MLP neurons of a small language model. Each row is named by its layer, matrix (gate and up: input weights) and neuron, and shows model dimensions 0-95. Each number is 128 + 32 x the weight over its row's rms, rounded and kept within 0 to 255. A neuron's up and down rows have the sign that makes its largest values positive.
After each neuron's rows is what it responds to, as a language model described it from the Wikipedia text at the highest values.

L6.gate1362 [111 157 147 156 134 138 150 177 157 154  86  86 150  44  88 136 155 169 148 107 179 121 101 156 103  76  96 109 135 100 119  91 132  84 133 114 159 122  86  67 158 202  95  82  93 114 178 121 122 106 188  94  70 137 157 111 130 196 139 120 111 115  91 152  88 113 150 148 160 190 152  94 118  94 159 124 100  82 136 149 121 176 166 141 110 116 120 147 190 159 185 115 167  91 103 170]
L6.up1362 [147 107 173  69 170 138 131 135 157 166 130 128 176 156 149 107 110 117 175  87 228 122  88 165 137  71 123 118  64 134  94 199 138 124 121 122 102 130 165 137 160 122  91 118 205 138  91 171 109 141 190  87 140 146 107 159 176 138 117 106 127 129  92  99 126 177 192 163  89 143 150 179 122 144 111 115 114 104 120 159 105 164 205 151  87 125 101 113 176 148 124 141 100 117 176 152]
Description: Pipe separators at row and cell starts in wiki tables, plus date parts such as the day number after a month ("October 22,", "May 6,") or a month name ("on November").

L4.gate142 [135 158 141  98 170 189 180 139 114 154 174 152 123 103 111  66 147 136 105 129  93 156 144  80 104 169  61 132 148 180  59  91 141  78 102 132 118 117  87 156 164 133 148 153 103  72 137  80 117 120 122 168 151 129 142 130 182 129 119 151 103 150 172 166 102  74  39 169 164 160 119 103 138 129 156 143  87  87 155 220  75  77 128  82 113 135 158 101  91 121 145 132 171 188 100 215]
L4.up142 [191  87 122 119  80 136 142 114  91 136  42 106 145  85 117 108 121 133 123 158  69 104 134  96 107 132 115  96 169 113 123 113 153 121 153 179 162 116 125 173 147  76  99 121  67 151  99  90 120 101 159 185 103 108  90  75 136 147  94 131 108 107 181 101 107 145 117 133 116 204 135  93 126 135 157 149 109  92  89  96 100  95  95  68 152  95 108 120 112 168 123 158 132 135 104 140]
Description: Adjectives and nouns naming a field or sector that modify a following noun or name, such as economic, financial, legal, railway, Military, Athletic.

L3.gate386 [ 87 175 143 172 140  68 119  73 105 125 122 139 123 130  12  94 165 129 129  91 114 120 155 131 125 164 100 159 130 129 120 131  93 131 122 161  77 192  89  85 148  97 129 104 180 149 181 141 228 112 106  86 100 122 128 169  72 109  77 139 123 169 116 131 120 120 101 154 164 117 164 150  85 131  85 140 163 126 141  44 155 131  87 107  74 164 148 122 157 107 151 173 150 101 156 139]
L3.up386 [106 109 139 124 138 169 151  80 110 103 141 134 157 163 144  91 111 116 121 147  92 152  89 164 135 167 126  54 140  61 142 136 136 150 109 146  93 119 126 127 160 182 145 116 150 110 138 142 116 110  87  78 171 104 144  97 164 182 124 167 109 132 126 124 139 134 145 157 135 183 100 139 128 144 118 180 105 155 155  97  71 158 110 116 114 116 144 112 144 126 182 155 136  95  92 114]
Description: Numeric and name tokens in tables, infoboxes and lists, strongest on decimal coordinate digits like 46.46611°N after the slash, also dates, years, places.

L3.gate144 [107 110 126 185 151 118 145  81 145  75 126  89  96 146 142 128 152 170 119 133 136  80 145 119 144 180 131 136 139 115 145  65  94 176 121 106 105 149  89 105 155  98 167  87 150 132  81 110 132 145 136  95 135  82 122 140  58  94 133  84  59  90  95 145 101 151 133 131 108 106 119 145 106  92 124 193 150 132 111 159 159 163  97 148  89  97 162 206 133 163 139 133 152 141 116 116]
L3.up144 [144 123  84 133 142 148 135 126  67 109 101 175  74 149 148 102 242 112 153  98 115 146 118 138 141 172 179 120 136 152 123 148 153 148 115 158 143 121 124  63  99 101 105 151 107 154 110 112 139 143 141 162 152 130 144  94 157  84 143 128 129 139  74 180 153 179 129 103 180 100 150 119  91 144 121 141 165 129 107 125  51 109 159 189 144 148 152 110 173  99 130  93 127 143 144 102]
Description: Abstract domain or topic nouns after prepositions or conjunctions, especially war, such as War Office, security services, education, region.

L3.gate2013 [121 166 159 118  85 142 124 146 148 177 159 116  89  81 132 130 108  98 162 138 113 139  90 184 136 164 136 122 152  99 161 148 116  75 130 151 151 127 124 164 178 138 143  92 145  82 153  97 186 214 127  81 152 141 128  88  90 179 129 154  96 146 101 174 103 125 128 163 190 150 125 112 121 101 112 121  96 149  91 152  86 180 154 123  36 147 108 123 119 114 177 124  82 187 164 105]
L3.up2013 [ 96 114 194 164 191 101 154 147  98 106 114 170 116 137  88 118 112 111 174 160 155 115 123 130 178  68 171 119  65 143 148  56  62 120 130  98 176 160  83 132  91 139  89 151 145 125  64  93 123 117 110  83  74 119 181 129 160 157 134 115 120 108  99 163 102 127 173 116 110 115 147 110 119 125 175  95 115 130  78  97 113 125 123 122 102 106 135 161 143 150 147 101 159 153 102 164]
Description: The day number (such as 19, or 23) or month name in a full date, just before the year, e.g. June 19, 2015 or 30 June 1889.

L6.gate16 [209 148  57 175 123 123 161 158 120 161 144  87 150 144  97 101 103 116 136 118 149  82 107 141  87  74 118 141 140  55 164 118 141 152  89 145 165 149  78 125  87 112  67 100 162 152 138 168 115 111 198 127 117 115 142  89  93  80 114 113 145 185 115 153 111  58 108 139 123 107 112 163  71 168 186 122 125  76 111 147 111 178  96  69 116  98  99 152 125  88 163 131 123 145 144 128]
L6.up16 [130 152 114 186 110 130 203 168  95 124  95  86 129  87 161 146 181 181 124 134 168 124  96 103 172 133 158 128  81 112 164  99 121 128 168 171  94 105 100  91 113 107 129 163  91 142 110 160 143 115 160 130  98 151 161  78  94 137 143 132 111 184 117 111 131 120  88 110 195 151 167 143 166 150 142 166 103 155  90 171 156 117 117 131  89 120  87 149 150 185 128 146 104 120 206  73]
Description: Infinitive "to" after raising or attitude verbs, as in believed to, seem to, known to, shown to; also weakly on name initials and table pipes.

L6.gate1366 [140 127 139 135 152 118 137 123 139 135 166 125  74  94  95 158 154 156 119 146 105 145 182 123 133 161 184 131  69 126 128 134 121 176 131 120 172 115 108 125 152 134 164 184 127 141 119 105  56 110 142 137 109 155 171 157 147 182 136 105 117 166 125 132 131 132 142  85 102 104  52 102 119 108 137  79 141 138 128  82 160 137  93 160  93 106 151 107 135 173 158 151 115 155 112  77]
L6.up1366 [132 116 132 131 199 102  78 139 119 155 127 155  86 101 131 125 114 158 120 146 102 129 166 125 169 132 140 154 108 139 153 145 141 173 112 104 151 141 165 101 130 124 163 172 155 144 131  74  68 179  82 153 149 147 142 158 108  91  77  89 171  99 123 171 165 131 183 176 170 154 147  90 161 139 128 154 145 106 124 111 127 133 127 106 136  96 132 181 121 114 142  94 157  98 131  91]
Description: Words inside names of ministries, departments and official posts, such as Ministry of Finance, Water, Resources, Minister of, Military.

L4.gate1406 [143  86 128 172 154  84 147  90 119 202 105 156  99  92 101 136 164 142 133 139 109  89 132 125 108 118 121 133  83  93 123  79 137 111 167 122 136  84 110  71 119 185 101 138 150 132 183  72  93 148 136  92 115 166 121 141 163 141 183  72 145  88 141  95 164 127 147 139 133 151 119 125 101  79 168 139 156 131 109 135 111 102 141 174 218 123 182 182 122 101 121 155  62 201  94 169]
L4.up1406 [128 124  66 139 116 109 177  85  97 165 118 168 172 102 143 133  66 131  80 116 117 130 146 118  94 118 112  97 127  74 101 119 109 172 156 170  80 115 144  87 146 174 124  76 172 132 123 117 130 170 122 135 144 207 144 131 130  98  92 141 109 133 111 109 120 106 160 160  89 143 124 104  71  94  86 158 143 140 117 116 104 110 143 163 177  73 149 112 124 126 179 134 107 153  99 158]
Description: Commas or semicolons closing a word in a list of names, places or items, such as Fort Hood (TX), Doubles, Allen, Houston.

L6.gate1964 [146 110 134  93 136 130 149 171  84 145 118  85 119 180  61 115 148 109 113 131 116 116 113 127 140 103 131 112 127 159  74 211 105 152 130 158 130  99 129 116  87 145 123 125 111 182 156 152 181 140  65 194 113 105 103  75 104 107 184 108 142 133 157 175 109  81  84  95 124  98 121 143 114 138 157 162  99 134 158 178  94 178 140 115 118 102 207 148 146 161 131 120 153 183 104 160]
L6.up1964 [143 105 168 147 109 145 121 122 130  80 148 120 139 156 109  96 144 120 133 116 166 118  98 143 103 122 100  94 195 148 104 164 160 123 121 139 161 144  94  93 108 137  95 119 163 193 159 135 121 119  79  82 183 162 133  27 144 100 135 126 146  73 127 114  93 124  90  98 128  91  78 158 148 112  66 176  83 173  87 167 193 142 149 140 102 115 133 164 118  75 159 103 105  14 133 139]
Description: Mid-name word pieces and ends of place or team names, such as Clem-son, Hay-ward, Limav-ady, Los Angeles, plus | separators and list dashes in tables and infoboxes.

L4.gate1878 [116 131 170 100 179 139  83 116 130 124 131  97 109 101  87 140 112 138 107  51 202 106 121 107 156 115  94 124 141 103  87 146 137 172 153 202 107 102  57 153 123 148  97 126 187 160 122 131 145 101 142 167 140  88 129 122 185 140 120 112  59 174 126 148 154 123 112  58 127  87 129 139 143 141 181 132 119 132 128 192 202 138 159 149 101 114 111  90 128  96 173  27 119 167 104 200]
L4.up1878 [114 179 149 157 130 127 105  92 135 181 158 118 170 121 147 173 102 153 158 145 116  80 163 169 157 133 122 188 191  66 102  97 138 184  90 141 172 140 140 157 123 106 102 150 118 135 111 162 156 124 172 125 159  80 161 149 108 132 121  69 122 165 204 101  80 100 113 150 151 133 139 178  84 160 137 141  98 114 121 159 120 142 171 125 134 139 108 108  59 141 149 101 135 191  86 135]
Description: Fires on "to" and future/modal verbs (would, will, 'll) just before a verb, often after a long noun phrase: papers would, travelled to study.

L3.gate180 [ 98 193 128 179 134 114  83 167 174 114 157 124 120 109  68 174 118 204 110 105 107 113 134 123 110 116  97 148 132  84 143 184  85 137 152  88  79 200 116 133  85 102 186 107 158 142 159 166  70 137 115 121  76 118 181 110  85 134 104 119 120 111  97 122 160 137 111 172  94 145 129  75 114 121 180  54  81 150  73 159 153 134 170 134  81 145 139 200 152 132  85 133  68 109 100 101]
L3.up180 [137 140 117  79 139 177 143  75 123 203 153 110 118 108  97 110 106 135 145  83 119 129 109 131 169 111 192 120 154  84  76 157 117  96 124 165 103 100 114 111 102 158 124 115 106  95 182 121 123 130 118 139 143 151  59 130  81 123 115 124 155 141  94 102 113 122 129 198 149 101 105 165 147  87 134 182 124  97 144 130 126 152 119 150 194 120 114 169  72 127 119  98 177 157 150 168]
Description: Commas, colons or closing parentheses fused to the last fragment of a multi-token name or word, mostly in lists of people, as in "Hudson-Odoi," "Prasad," "(CO):".

L4.gate424 [118  97 121  71 184 130  99 129  82 146 186 121  78 100  77  31 174  68 137 199 110 109 112 129 149 148 136 154  54 105 116 124 130 137  99 104  70 160  73 126 136 180 157 170 152  77 108 109 159 161 117 124  31 202 200  69 142 147 117 173 150 138  93 129 135  88 128 185 131 189  97 110 109 120 148 122 150 177 108  57 128 102  82 150 113 134 146 154  70 142 130 160 111 136  77  85]
L4.up424 [118  96 118 163 195  63 170 118  93 136 133  99 171 121  94 104 155 153 143 120 130 179 116 101 129  70 153  97 103 128 112 121 133  63 119 137  82 111  99 135 160  85 111 133 199 125 152 154 115 141 169 109 167 147 150  97 121 141 109  84 132 190 111 114  90 187 117 205 114 132 105 111 125 151 107  86  47 192  71 178 146 136  99 169  92 134  80  68 168 104  65 166  73  68 108 116]
Description: The token in the middle of a full date, just before the year: the day number in "July 1, 1989" or the month in "10 December 2009"; sometimes a table cell separator.

L3.gate537 [184 144 178 120 104  91 105 125 158  90 147 126 116 145  72 131 158 174 120  72 153 130 143 104 131 106 161 141 156 146 135 111 160 102 128 127 143 179 134 152 140 132 131  76 111 114 157  95 135 204 178 126 165 109 123 166 138 123 146 131 125 188 153 157 132 112 100 120  92 123 106 213 113 138 140 151 169  59 140 129 179 112 138 180 158  92  72 130 156 138 130  84 104 158 134 122]
L3.up537 [129  98 147 151 154 166  89 132 108 144 125 101 124  96 144 144 124 145 157 176 135 179 172 124 144 162 179 158  92 133 115 139 102 152 174 126 132  84 137 110 125 196 115 170 105 106 110  92 143 101 174 104 150 144 108 101 102  97 141  99 169 140 117 127 181 114 105  81 133 106 126 121 165 109 110 123  97 146 151 127 113 160 125 137  87  61 163  63 132 166 137 152 157 138 177 160]
Description: Tokens just before a clause's main verb: infinitive "to" after ability, able, tries, aims; modals like can, could, must; adverbs like longer, effectively.